Part of a small language model's weights.
Training: a variant of Adam for these matrices, 697M tokens, 5927 steps.
MLP neurons of a small language model. Each row is named by its layer, matrix (up: input weights; down: output weights) and neuron, and shows model dimensions 320-447. Each number is 500 + 25 x the weight over its row's rms, rounded and kept within 0 to 999. Numbers have three digits each.
After each neuron's rows, "fires after" lists the tokens most often just before its 100 highest values on Wikipedia text that the model never trained on. A number after a token or word is its count.

L2.up208:442489452494476474508513488508561521517477507543466491544528480500450493498536497524498569525476492523502476481493498505464518484526493552506520512495484504514480516484484518497500489478498483519487506443538495506498451508529485547485492516522447494525489497504479503479483485519540516501507490500491513503470500521486448540495558507525486484517544458491474523519462484543519512537532
L2.down208:510515547548483497477540535534476530537482490518530488497496543521475471452507500482496506542512489518474467485529477475491530488495503517484533490491473455502538558550522495476489486494453505468499511478507510506503457535532474494539481474519479486504485516504523493480519494517502516492517517500498507520509521476469473510441502552477496505522525504486474525463487474500522546529505
fires after: " m" 15, " s" 14, " S" 9, " N" 8, " n" 6, " p" 5

L8.up547:553474496493521474453510501522490537518457521488506531545546543545487563534543537521464563523494511508469487466551451482500508558516494474465493537499477483513547524497485508481509486470483464500499462452530504518472449485502494545525558475494519504515472478481481445489462493486492443478486489483514489492484494458496513485487481492547517461518478508484469468532497486493528503479509
L8.down547:479497505501425485491511519510530500543453447491470489500482466502449567502489508496481493508516481489515513487516509495534461428460497524507447520567503470503484530533495518467474534541468544488504463472452537465542490496488515506484498524466516530466462487478498553439491495503509485466496501507502502505529522458513493503509462538546494550497483517485502523496504464463506515492513
fires after: " f" 28, " New" 9, " F" 6, "ew" 4, " an" 4, " Ph" 4

L2.up1168:501510473502500535494454492515531529504453522504509495537497491543508502498494493506498501491549554524494451471481524496533504509538511457485497480511476498497500494469513491450464453493446537471509455520514554494530461505537509528516508506532514452468538541541512504426488502521506519492523461491499551476515479556513526533470517503512550512497492483488464494481511471504471476485561
L2.down1168:529510501497488496528479520488532496451432512510501519511470506535497522480473488516497522515473489468504486488505522529521522466487518470507494497510493534489501546530491452491528458494450428468501488476487530508502473496496465486496532532539458506513482558530498496473523494532531495500581538516478477507479527513483532508502544450445494480534491481484506491462506492507438475499504
fires after: "\n" 47, " S" 5, "ource" 5, "est" 4

L2.up123:487502484494532502498473540489477478514456470533534523545471494483477518485506444534490512488487544498433510530474534498487501470500525486478498519464478505503509521558491535529464495476492494510478496473496505478486493497463465544488527494460460463459481469473547462503492486531505532529482481466482511489541527533428529469489511515471512516531550487538481517554507500515518481512535
L2.down123:478499503497516515536504461469476516529499509463503546476437497502523494454474513485465446505509499490545520509544512491501505483540502501514462463509487481516459571495476482488477480476529462510525560475524534497509542509512486471527557491556473495504512470476542500501460459495508527438493501485513487490480469492483497491525491493524485466498510516496471530527513523488498490475459
fires after: "\n" 39, " (" 16, " \"" 14, "%" 7, "—" 5

L4.up98:457472476495486485521510504523499517529491495503506489473536517525481528507473467487500522502529519491491480473500502535508529511511538484488507544511482501508509528467506450465525501480461478486483450504495483547501526507512487502518516531519560496479472508488527473483480489538525510499507508521471522480479464497511501496477489518481490468476513470455491489485542466498539495525464
L4.down98:531489504484540508483513475487529484488481501442486530503538453490442529533471468484517480577503499527512485485547491477512512503500550527513522542485557457513504556538466466466479508525483464516489492469500497485485515502460463477513534537519510509483490548491475497476541520465539504504461528502534502472508504476517491483479499525485519485491509485492523506485512546538522510487496
fires after: " f" 17, " F" 13, " A" 8, " d" 7, " a" 7

L4.up1310:473488452479515502506526539518512532485515521507552516501513511522542493548486503506480524523478524497479485514464514490480493490503484467529525488491472548506521494452449531489523495487507494466500445458539519520501491483551463515495540482482504495427519507531522519472468465506498522525507478476512512498478527527511498480461522519530483493477494515486522514513510493497513503481505
L4.down1310:521484489518507507520518506490479492531526463511515524560502514457462487473530506451470469493492497479510523490470470491507469527531467523474492516451534557533515497487536523475514446532439504497537524556486489476488508485479476474521462543509504507516469516486519483556495486478512502504533534507493511487513498505483500522501482504485544485531473502521513516529513515523521500522457
fires after: "\n" 51, " " 29

L2.up188:480467527495487499495459520447529474521503523519494509508511486456486487512508482477514510539518512537519513515483486530499499482526508516525523560533462514542534515463484525491534516474495456474474517510488464501449503480481495505501472509477504461472505506487512490495502513528535508492502498551478526522527458546515489470528477496483510441538521497491484494535471466494506496508535
L2.down188:511551485511458530443472481496474478494497513516467492487475511527523478478504461502563479520480535484484476522532492515487498494467492504473445492505494492494500572515476529522513536458539487513471478503506451470519477523465478523531522511511468490501485511461489504496517492517484484462525522549521517488464489506492494483514519576473488534496482513531506518480485482509510510500516
fires after: " s" 21, "s" 12, "S" 10, " S" 6, "78" 5

L2.up552:428502504513486502541521485479503458532520496497464523472493495530507520499521511484451493493476531535517467466511470449532513487467521466504468529526468548470496518514513504494550499500494545537492447455484488467512444502527533501535526521513511511503515500508484535478524511512526466458480510507508496543452500532453486478507527463537491479527482512522487515521470461505537562495550
L2.down552:469482496512471471486533521507504495478512447462513508478468454532486505485506485516488507526495521483508484453483458509479486514549526535502503543519532540492516576502442510475471536500513496519470496484519468489547512516516511481534530543453497478462456493510505498516510504477496484479543507451518503522529470519471453501511509516542484494531528541505484509433499501485518492539472
fires after: " n" 16, " N" 14, " j" 11, " t" 9, " Ch" 7, " J" 4

L4.up975:515515530471491523513495518492534501510480494520525499520521456534473487468515533512505507512455498491525478481481517562478512483503498462460505501500485550497540512476504490521490484478488520565501491472519487497474524466435495505571478515513478519500505480511511512472458466482566504482510459469514488508477482490503475471512503471493467461532473487507452511515511469457505537462509
L4.down975:558489484487507452518475483491462485488558506491465509500469545516507481541491507498505464453508486497498542523494460511516528481492449449530568468533529480589499602488498505484536451510505520485499474508489482477464501500528498484513505496510448489527525478484513476474520504474530494521495542493556491500523509461478534545488480521482498454535500498501516521513476557509513539507517
fires after: " G" 16, "ok" 11, " f" 8, "ick" 7, "h" 5, " F" 5

L4.up1243:500501501506487501507455483514471490525491455507481531516531546498472497469526467495468484499487535489494463522524489486502502462507496474505460488477449515480485536510516512507495502468513499539521493466498513499475569575469494544527486465475489494487497490516469497438493491490544495540518480463516474489458505520448489501464531511528535511493518496498480496468462491498511520485502
L4.down1243:492492510438483509478486497530531545460540505522500524479483488468502456494491498522508469504440480501452489477520470524448483525488494485480534464516492570484465529499459483493529517525509543495502537481507466492546464499515481485531514496498489458504508480513509507498462462472510516520527519515515487509535450513515498493513484508509511502523431503468494494478450531498483526448470
fires after: " K" 52, " N" 20, "K" 5, " M" 4

L8.up1157:465461524557545496486553463480532526508514512530492441501487473498535529515478501507470525542497527527483485504519519474509488481507475490429465491518480468487465530479503484490501463474492482488456508501526533497491496511487479477533535483509523492494493466518498505488514435486514520507501477485521491529488493492511557499505485485497494477491523456507494544475482520519531477523516
L8.down1157:501495546483522503538505484493492517503494496518492509496498448488540500504492492476493495508495506501544500525476510508466506489516457512473444485484479472490506597500479527498517504490481515490486513521479510514554522467526502539535540492532527461521473558524481434505503509518512487507508475497491473470467460533509523483510483488541546477482560469546487534507484482471492464515516
fires after: " the" 27, " ISBN" 11, " was" 8, " acc" 4, " form" 4, "ly" 4

L2.up1314:504508483502475529510503481491508500504493501479483545498524471474448477560519460477474515568503503496496506460482509500469494487504520475518480523522506524505526513488477528536512478480472449523557523438522507485529512520536478546487479535516485481450551505517534490482463506503524509517515480523482505513510464498509535514511514462446523530511513500550463514507537461519502528474466
L2.down1314:482467494508484494494514503528539502533490490504497514505507492507486523563489545432467447513538491536505511477504528509508471533500541528494534523492522505470521566503470497556487499515507537513495499502538494486451475516528540485492502487535503485494513505500560502490485540454546508452529519542514520529527478517504511562464445528464476490513487531493489483532527489507494523504485
fires after: "\n" 29, ";" 10, " title" 5, " S" 5, "as" 4, " m" 4

L4.up326:476444527476522536484519514508466505527509517484468511502493498547487552486528451465514476484500515535522494526466523493485498470498501524512496486463522470498521518494506498518462531487447494498553472503486524489506499504534534499561505479473502515524499476494479473449498538500493527493520488543497486504500542499476551502461500485482512449547470482517510484519555476511557439537507
L4.down326:520509531470499520498498522526478499541517512467520480504474491468515496526492484450490483552519450476473484524470526477512485459486528533522502475487598519475484364498506516499488515523496520479515503506500470522504505498512528490495504480503501523510506506481528460503501528472507527484563435503523528493494487496434507477472479483527518477525451502499498516522471492508492462501519
fires after: "\n" 37, " ren" 7, "er" 5, " known" 4

L4.up1225:460483494479512523497476516495495465519485497489493525543498508473524519523565508487463555540440492531507516527497492483490525460498478534494548476487513489516508514524490482465481511489489485471506523490487489512516499491474495526513498499466538495514517487516500501462472506539519515511526462509443516516495495497485523506459510467479489463543503455485492525474517497452539495476496
L4.down1225:482473516492513485508517467508506503485487484477485514514470508481500499517521497498494503504492393492506521493510481517510489445489504508513497483489528481478490271496497515497476486532520478485500509519478480494496489512498501469486491509471499495482477523524496506507493512491519491518531479495490517487506511489487499490474491519515511498484517492511528508490487531487474490503513
fires after: "\n" 86, "." 4

L2.up47:473463494489503520495530503500490531534505516510477501490584508523522487504507471507554527475481530481507492514511460503507513504496469493516528480483460510503507525470508485534516486496467458495483509520521517466488496500529497513520540494519478488459488503487531489493477548481548507470511479489464545460512494494512561544487533506517513502527496429495451533495517495455527493476483
L2.down47:493501481506482489521513536505522514526529523524501521500498516478543511481511511497529560462490501463487510498517488478513522518485480460520489517488498488519539577497469508519474492504531436462515479498494490472442519445486493517472522536520487425494489506505474435502487510511503504468471490526495549505497521470497521540472510520461505505553487487507462530503504492496490512467488
fires after: " L" 10, " g" 9, "C" 9, " c" 9, "G" 8, " b" 6

L4.up972:495487502496489495484471510515475530528492487531522540533519461502505472535524521500564493498489511484535468494505483544464541475459509454504503540503502529497540515509499486476530488484452489527471495478468457518490445508489453468537484510483497501497511485509480500517503482486506461501485503514464463514496482521504530523520492485498499489521487484519483510520486483489576522471543
L4.down972:486454482526514565527517500491513487500468493496502472492533482485470515486483475480539462501492482544484479506512534454531464463488492494483509483475576493492512453527470468486515519515480515466524532478458511488508471476500495517508448534464451471491504483487472500465512526510544499493519508504508494492485475498516488505512517497486505476498474453513505500524546519477532479529512
fires after: " G" 16, " F" 14, " f" 14, " g" 10, " p" 7, "p" 6

L8.up70:520493491464498504459506513495537514481509576526522506541543458517526500560565431511545476541478497509497488516502504517516510507525479480466481544495446512511496527503456490472476467449495502507475482491503504475487514501501499449507527469472522481480520487490477501490513498458515474537481493494508510512530427516471485449453519459460515509488531510453527478473529500512510507460504
L8.down70:526530480495535502455496475513452462496464516462496496439478516490506521526531506509520519539490475503474527476512528493507506417535498473462497518521510449469554518487537529496443477463506493510487525477515497503478507452440407498479480498524495491510514509471495490487515469483513473532534504472481501461494508505516453487511504507504516501509521492487490507486527490490496495496502
fires after: " |" 37, "|" 11, " +" 8, " R" 4, " and" 4, " a" 4

L7.up319:556515495506530532513533481507516463531516508513496506552508563481539450500468477428443520504513525519492489471513480479506497551454500468477486518515496489500520526453495478493463486478436522489500504475495546518493478496495506486517492500491524520487475508509472508481536474482540494531501470499490523488484512497513476489492522442518482495485499486496483488532502505511553487516522
L7.down319:486488498503484483524483511556458471516500539505506511477521510500489508508471510506526473520508459530545501508456520502506483497478538495480485480492468546498492602411508455533480492510537545489517486510515514497534470473510480465484502477499513472473530522516494498495491517525487555514544478512518467517495518548480488517528483489514516478496457519480480506506487549489476471465513
fires after: " the" 45, " early" 4, " late" 4

L4.up1134:485522496451480532442521487471507468524511502470504526550492527470518503510478467497532509494488514522464503524469543469516519512509464522451497470464529501518522512480478486485507508469502496528506464454497526515498481505480450457511553473488545489476498492511535535477494492484538506494521522447479518531507494484505500479464545454507510515477501515462483504501517493481522525493520
L4.down1134:501465514488465487520522521505509518536493499507481464482494506505496484490517470508490515477487453525499485496509490494494501520523539503548465493518494494476504252511486496522527479518501509528476522536489496508543461502539524511519470501505469521474542498515508491523510484497517491505550515497525508540500490524482517518473504496471504497489486491469517535470473502503467490472499
fires after: "\n" 32, "." 12, " at" 8

L2.up765:509462495486519547507507500545477485533503496493503470497480537493450540511495484501504568479452508506506484495467508478533545490567514489506524512519465509527514485460482464504497495466477496465518523465532497505482530492507521524510544458515505485481504527528548507479493504483541497462478519505497510532489523523419550507498521463511484446549513472484499512522538493494502488512506
L2.down765:510449513514497503516509517485494508492498530501498502523500505538512525488511493467496500546480408470502492510490498476506493449481489517527512490463471507497491437508467492504460531475529491482522510495449522498484501502551517471472498490516510470515490499492525504495479501455523523488557492488490491495482517480516498496494488519531522479493474508444504487481497519496463508466522
fires after: "\n" 47, "." 15

L7.up249:480472492551476478491547524503531450515494521482509503525487505517510520544561503519509530476463490480459490525509509496477500477503473498466541543503482518504467512489511484493513512491473536490483488514492523510518444493539478511531528521489494499506475455525467498473517532489515475504532484486477516495515495495502524473486480497472486527474491460451547518456492478506488531449485
L7.down249:479515518442551500496461481460519517509519487501503483482514546514497510480484464514490460500521473512514496530508583467490540435500505499479526501482514487511532532517496535543508489488481507526493523494498491527460491497465472459503526551497466506500537503488535478565501505424503517499514511474511482511467492476527508504524486500498537489527541487508488510524503529513495521529473
fires after: " |" 38, "|" 9, ";" 9, "\n" 6, "ag" 4

L2.up1139:493473525512494479501496526506534513490476512519509495541504501449466476456483521510493501514555511510514527504500477495494540500522495486504488523528501483492506518498469499534483483484528523492491480485470499539469499532480483523481456475512477472488506469486516481504504485505469446506484497500429522501465493474508482457506496496434507514501537484511472543549482515493482448527509
L2.down1139:503494471459491495484560449503490503546514481479490504488493549505489497533494493485479451488458507491476480506521518512502506529486523505518517463489496529500501601522518521471487504506463492497497513469495512492539463461484515498513531530519497521485496543491543504467495495483529495501553499500497515492520491541505529534524487504543493503497484531497515494465491479515547525451496
fires after: " \"" 22, " (" 20, "\n" 13, " ant" 4, "s" 4

L2.up601:522403522445490515451511496524490486509507499531515460528482468529524525484505498512506559495525548511469495508513488473522544512523487473480524475499483517503498513547524499523538488472513532478500497484460554503491525526533469531543527493481519473519522502503555464491517521468505523516560485511472558472511512513517492458503525488554531480520545507471495560496491491488473454499500
L2.down601:507499497524485485501516487485517500478513500472523479509489467519517512541428526488495512579496476462460438510526504486489510515520521551500510483496466510420447538534509481504525518507488504529502553491505549513502495540568526466495507496453496501513475478461468483485476503475490490537535522493484503491480534495522472487517456494521506472497488510504508464461488513475507498512509
fires after: "\n" 56, "ball" 8, " the" 7

L4.up568:524497448540542515479489456487530456542504496486468549521566529506552508488502465443465531470477519529474517502512511518502483471472509466498463484492493499490487517481546540490472467479451511518499423499491537510469560526513509535480494486462463486502468475495511498482505480509523489469540483482506532470493497489489502502478517475461517499459505498492462520543498472506500522484508
L4.down568:513448473519504467535494493501529498515511502512505501472564478494508540511474507478496479456515477495482561491504480505487499506509513494504501512456490543497514561495524495507523508473495478493511541465529531480450491539532508505476502468498549512502472494487526535483514512522516506508505478500513501492514472476507494513493535492511507471518518522453513483466483542506449529493520
fires after: " the" 61, " (" 11, " at" 6, " in" 5

L4.up774:467461462469503500521554503533534520512521497489475508477512489505506539482531482551506468509478502543449486474472493483491555498473435485511500496466454533501515549483507502516506479490501481512461471517537521486535468526488477500529524524546462522511484478469492465487465518473539531523548518466487498485464483542505479501484518482540498505516508437456465469491523498493546486480510
L4.down774:511491476487467514507532503553525528530518469470484532469488508509513508511496514513526514546506492507486543437471536476484500541519488490544489500499474493526493508535479495533509510501524491463494545499488498491548472476543466496483508524506501502520515472475542533503516472467487454449500550491498479506504490493528532486458470514454518513519504502458476467487505514493495501505516
fires after: " g" 23, " f" 16, " sc" 9, " b" 8, " th" 5

L2.up899:494462496469486475520512507511522496511464522521494481525481525504515540475508532498521483518508505528491458517487454470499500466539526517497467514513478457512499532473494513502446485484500476508536450493461496530478513544497497526487512436511502489477530453501537496457480509503476509477526525504478510464463475462493509530490556502497481531501500499492498517506525510499443449518498
L2.down899:504529488522540493464515501471462488470525463451525500507518488488516472547514487472450516499488510458487535516539492462523504544472466502525486483498485521540452538515516501489524491496510533510461578511466506496500477476529482501530499521508513499536494548507483498531519489495490479506508464518496521518511499514505506492550455491546534473485526491482488503526472493444518541494528
fires after: " (" 23, "\n" 21, " \"" 10, "/" 4

L2.up514:474473476475487486521490502487494526528478480542520520543518481513531486510488501487513497466498524519486468446493503457526482503487454517473494490482485535517497519514522488508512474462500507491510478510477539536497496455516508521521498533507523498472528480459507498437499525495551531509495492456462542453544496502495473561448510446508522498509509484492511521512518497505519532466517
L2.down514:523532461513492534485505500459490520511527527488509539484485482484524478498519532512486484498468466502513485451470541498482469517507468505512521508474505504460486511507491502487488493506537526447514468531490504467550466534516495526486541508529522502528486472497519515479536506455487505548494512546474485507505473483519494517524481492515528518504491479492448488512514541552475527457502
fires after: "\n" 27, " the" 11, " was" 7, " g" 6, " re" 5, " gr" 4

L2.up323:513504508507533557477505466474538549491551504514486557483513501466521493481471504508487507484458511520518538497486444497508465477513520511510472484525500511505500495489513514515505506477510493522511486504532507476526468561496494557512464498503488477415522473489488489464483500536510544499479431473472551479492486538520458495510466476468485493491487509475484501521480499491517518473483
L2.down323:525493491517511531460477538530475512447525461507546500507526524525529490508452482484500484508484530498527552473520517536516481493470457490512473487482519542448542552500487541511489483521490476511521532498506493498495504512469513469486464489462485479432503517481496505461530494450526502503494514497490494458490544505481490482468498458489511469484510487510511492532517465486482496559489
fires after: "uk" 28, " S" 6, "ik" 6, "um" 5, "ats" 5, "ak" 4

L2.up944:495497483538507549502451491477507523478500510503477512529515455438498533469496485491504522502498546521529502510496474554485495489540570484493534506531472517505530519520504498553510508481463509475487490525509531477528518517531462537525505481497495473438494483527514517481510461482461500492494500533507498518507516518500495493514502481463456467511527496480476535508489467468481481513521
L2.down944:530517494490515518527504510467467499493529525498474456547560511507550502496478529494527495488501523495516506461522496489537491547570473495492462472478541494474521557492498511483499520484471512512499479491513531524521511534496513516522479489474471493465506491460479523491493508473462476486468469505532523523446505469485462508498465496457531507502490513519488497538547477517489507531531
fires after: "uk" 24, ")," 9, "ug" 7, "ats" 5, "ak" 5

L8.up51:509485523548518536467543549498513462505510510491522460543514493478517489485506470513476518512503498522523511463545484509520513506484481464470497484481462556536507508465489489538488475479495476552490525458542479509483495494495480508592507483505487449517478461482496492476493463523508544522511515437526517494519483500466477484476534517497547496473508442478458505462485512459526512499495
L8.down51:481469518497458499528458469481515473531511472502508473471466489499507518505546459515496451482496508507457478460503496489497471509469443489504521487529511475507504561483513448508505527477532463468510538497472520463521503465506487516487468473497515493468494499503515521558520498532508513430504525506486490526504513540574526509500484507544505482504541500483518497497443533483500499529491
fires after: " G" 29, " g" 13, "ag" 9, " ent" 4

L8.up1045:463459512510530512470530526509467504502486514498526532515568508471520512474483483469458472514502515496464466476507482537523506530469510493462521476519502512460467525495466509499465499490519471531451468472474513490526465482515532530547506480519505487455507462509453482487550420462563517505486490547512518521493515533518468504537525461507536489530522460515488512493485521478534486512512
L8.down1045:488508472472525503508501483530512581513533516484500505503507487469512446534451483502504489507517515500518500501485513486510486502510482471526499504523502482538475529505511489515490490548520469517508484484495459528513517463534497503503489487492499475538500509579527458514489469488518586476522495489523569521452521469529525481506503499491494533468488497490494476519510463496453491522564
fires after: " the" 24, " K" 10, " The" 9, "m" 5, "==" 4

L8.up1227:491507475489491477492477509504511495498547484490502529498480513498491530541548499530481475505488561509450511514488524526530473501486539489534492493500484500516559534455482515534475453480474465461503476498507504474497499498492506513528516495504547484477510501519439498477509497534484518546485500470486526489484503525464476519510508499504526510454534503481497467492444513484558489442489
L8.down1227:503503451502473472489485501499508519485515493463454512465498492531529489544531504498511506481474501505430476466547481446507468474537504519488553517543477493476494507501509511507514453508521435521498490485477487505519519506510529507555514526466550541501489523494490538490506502492491495511501480482477508524525517520507534493529490496509489547492516484536497497497528508537479477495515
fires after: " +" 18, " |" 17, " A" 15, " D" 7, " a" 6, ":" 4

L4.up970:459472509531493479538515509485514484491491499447472497532513506513517487474531488494539502466494504538517520453471498506492499511455500490521446506478494523523483523483512516480463489498460508494481505518506486463532474523500552478512486483566491546538511464491463492496497494450501490499492500474519474464522468523474508470433520489446475496513518503471445491515480507469564519498454
L4.down970:492474523446499518504515482490495486506499529528492491515493513463508484475511509523490464505511505526486528516471481498467500460537489457499484537482485459505536534463490512513521485503532479497487498480515473506508486480534467536475498441478479460481487524505483496512534522532485481501504556460497488533518468508497565552508490537529537447531491491471479515479530477471508489495507
fires after: " g" 19, " p" 10, " foc" 8, " P" 8, " sc" 7

L4.up142:529474489532514490518516487461506508500495483522478532540471501488525500485538478437499484493550551487509443481507488513542541464537473481498475518485500503486482514519528515486458484501525533528523510486472488493483510501522480518492553493495557491475513557495506489506480489437535483475518521459493482526446525531426484449493533483485513464483511506454492538530541504510471524487481
L4.down142:491533481450466473495457515545481516530509468509511467459494496479533502532461498571547505519498491551460455526476520513451481521494485522505494523526477469471497504478454485512515487532536534470556537478541520511510512483481505484466532501506468509535505506560452460488456500492548488525541498477538506484525523462505498528488468513557457543491482514507482538453500525490513529481484
fires after: " U" 23, " O" 15, " W" 9, "O" 7, "w" 6, "tar" 5

L2.up122:513484515515510508535549544525497487517499552488508516571492542468462517490539511502501501529539520512505489497508493451485520494486510460506529544489500509522535493504492511521476456483513478476539477512492519485435501500526509488510521449515496466432483519498549478493454490485529498514502472500533517531500504514468515514497492459523513503526522482504443527551525491504484461494465
L2.down122:509495514496505532458515560513501475513489531509492498556525493504475508540534506485506501529517507530490507507508459452539499475493492528483507520473539540508493512460445478508450513497505577489504512485473492525517500507556519526489512487517497508486497506465558494518470501518476494504523459476502524500484514485524518481493468529518491526555497494496478561509469526478476517453473
fires after: "\n" 52, " title" 5, " and" 5, " E" 4

L2.up762:498512489500512481507452474503499528503486459496523534555463444480477488495493496482467509478535525570512489487500497489454492506512487519508513521509499442508516512508506520528457502499464471522465495466548531469464493532509483531488520540502476507477522479518536495513517491490484497511542432481499502533498486496469480471489534463505560462489589546496502552480560504453489473516488
L2.down762:500514483514525524522495484479488478498479446492530526526435466522481461477513508503500521492519518514494487535520543491479526512480499484478499501490465456496530513504535492511467512485500457524506525498551542470479527512494502517490485503487528516471555483502546528526509506486578522475501525503490512503516535517497496494504511469499502457467508486533499477507538480514510474475462
fires after: " (" 26, "-" 20, " \"" 18, " " 7, "'" 6

L4.up334:522485509533463499504483496478503506494509512551528502501480493534505521514469439477500552507519551472553507514523514486502496460482513502481463492501469516514515521503517509503461489460533557489525472472449470498493474501502502534533502491537487523504481503477524481485489495491475500535500495522466471514446460484483516448496499497486473476487516465477471500532540463493504510518463
L4.down334:500540472483461478486489473527453527539447474515538496510470531504504483508518512472535497536476481502496519480540486486491519504530512495491494493526501479489522425481499545485533486552496509502512454502502488529505490487472507540504495529479529516527522468527505527529545538501503484487459479466519505460513488467523474435487529501543483527510487500499504487493503520464510504530499
fires after: " B" 31, " O" 14, " U" 10, " W" 5, " (" 5

L2.up963:491464470523479524531489525509480495500482479500457485515525506533496505490531502521493510497512512492526520503478485511512509493498520504470487534509478473533524530470511475494499502478497496500506444460528494454503473495500463558535524503461513464491483499506538531495486487504533461455512479515479461518490495535506463507497558467514495498449525461522442493511468517534511524483502
L2.down963:496528487488499515502484501536470525533511504456450498463464546508499496466467502506487516524451479475449504523515465504515489500528527506474480527486542475482509483486505466483473527499525480509500516463553509538471444488486465523525554517511423510484470471530522515518475498497503448464469532443543499497533506502504518470481535488526567507476512506493488503494494552498484497536482
fires after: " t" 13, " A" 9, " n" 9, " com" 8, " L" 8, " feat" 6

L8.up922:533483517457469490496483499497536470496517484533522509497545517497497543520477481499449574494478529468513464537498495525498478540473496471486514507498452540493511535533514516529481530481473506468478521492501491493473483520487510523495476461491498486483494513516496464465479506502549483478499468504524492507469500479504518485499540479515500472487479466514454524455453489482503520490491
L8.down922:487471523468510511531509522466546492502488472511536476518513487493522518487469469540533506525496462515481508541492493531487492519493497461460480489485507519510490570495513519493506519509492500488533474460509498500499543466508458517478514464473525504476499536537513515517510525531485477478495456490505489507506505519529486472538541471471523488564499436479505529480453562474493487517471
fires after: " the" 19, " N" 15, " n" 15, " r" 6, " v" 4

L4.up647:484467501488490464539495512461506485521510485496458489542441530484523489484518524542460520540520519489473461489459483503457552482489533511505531550501496479559495530507544516491458489490539484473512508518532477472470484507527484553494485515507447541535465477506480544482537483557542505453489477537480480486516498514509496518487495460500495524458503487515463567513463521526530496465472
L4.down647:541515479476504522493483505473516503505537527513497461503448462485479480507487507519511534481489490489501513524504507526517529495495497485526491509485485559488509569534483479492524540504502519563553482506516495500509513497493480533495506504499510441506509453509504510505495509497503556505476491488532473484493509505512444517479530500513506486505458501477461468459501488501531486482527
fires after: " S" 21, " Os" 9, "S" 8, "===S" 4, " N" 4, " Mon" 4

L2.up237:519516526519457520514506508478528443549470532457499532500504508491521492512493425502475510538459536513502499513493516497526497501514490507509466472512516464495512517536508519454475474458508493528503468499526477477495500516478448499482501502484501482472506472536534532518503522523550529500497498531483499463483468523546498520507493485485506490468483528527487478479500484487487494526475
L2.down237:487531439494501448499507463486504486475554515473512549467489542489474507508547516507499481465485454487519470469499498520490470461481478501521470477484474450481541497527499560498496501513528505485517488489517491504496511569506473481505506495465509464539543512507499555502487522515498480466508478544527494538520483487501460518501503516507488515490516523489492528479523517481496489508484
fires after: " |" 34, "\n" 19, " " 18

L2.up847:498502513497477491520496489503521510494516535503481517525487557484504478484511503503463564519491507496493469498515497495455505511491477516512510533472467493507507516485504485517489498455519454464499493477488509507507492508509483551489476515499493462461463485515505474489513493471530514491526518524505549517495459527450515543514536463475431492509507488474497556491498509513484478491516
L2.down847:494517471499505466503507512544477513515496515502478527508473520464484516513536502488521505470497541448518487517493497478481523497477484480505534496483526455534520623523469505551538477477496476519498511488520541494500475483474468532538486547497458489451493515507501464481493452487493479517522477496463488527496533511433513529471523510499503492505510436478485546531470487512538481477533
fires after: " S" 26, "S" 20, " (S" 9, "'" 9, "==S" 6, "===S" 5

L4.up1165:520477479466512530521478548503479481525485485507475499542457490503516524539557460470517512530459496534522509507468487466487580474509517521501506477497532538490496509518483527498490483485461539501511485515476538487525504534463463553502526509505508516509526483485519502461443483510495514472555483512469493507433478512480530520487507479527482479511504494491493539474495498512545496493475
L4.down1165:453484526522476489485494497503471485504487520493502507508457504526498500502503507454488516524482443463512533519495509519508473454501495519511540499497508466507489310521517539514492518535498526493499529483486489523530483512500512509516494500503511498482465499495505512494498514501517487538529478488490508473506525490523524458497501521498485499506494515485515510505487521486462508480499
fires after: "\n" 49, "." 15, "ording" 6, " According" 6

L8.up802:541488539547524533468521521466476452494509506510531520483468505540505484476523512451487476500482499498467458507487532503482507532523479457488476474512474502544515540509487490475491490480493526545482508459476540502472497533508505521540517482497515517489501499510505535502467514492523511497453508490555501503542473454448479513489534492540477501449505507471489464491504471451532519475512
L8.down802:460529485526462513460446496467475471538544508506520507520514511513517509446524500492486490457460496506550432462530503510509557537463531490499521485520437493498484573496478461478448512519487493504541475473519563548524462498520458470505498534516496489469490457480481484528494492500486525470508538558480501484509457488491502545498497483538489476506507524538457476508533499509500501497525
fires after: " v" 15, " G" 10, " p" 10, " B" 8, "m" 5, " g" 5

L4.up428:483531524493523532476472468462476548558503484503503539491514523534467497469513497470489515507513511463482483536507487526533494495507504474483471499521475511472488534529497518475490439474507458521515484462505516528470551538486527537513540481470500495479485484506493476444474554504520504478466480474503465489480554531499489485456527451527496491454509471504477535446502484495489508473474
L4.down428:542524456505482459462486494512502517504511514523530502464489495471504528515503496490491453546509472487468515463520532541440531515526466534498539463502553529518491474480497505477496558482476469530494505527511502505524464503526520473499530560480491522477459443467507509519510533506486475477497496491494474465477484514516492493495496465499518469473475510507536485500486545500516524478471
fires after: " N" 18, " A" 10, " K" 8, " G" 7, " (" 7, "-" 5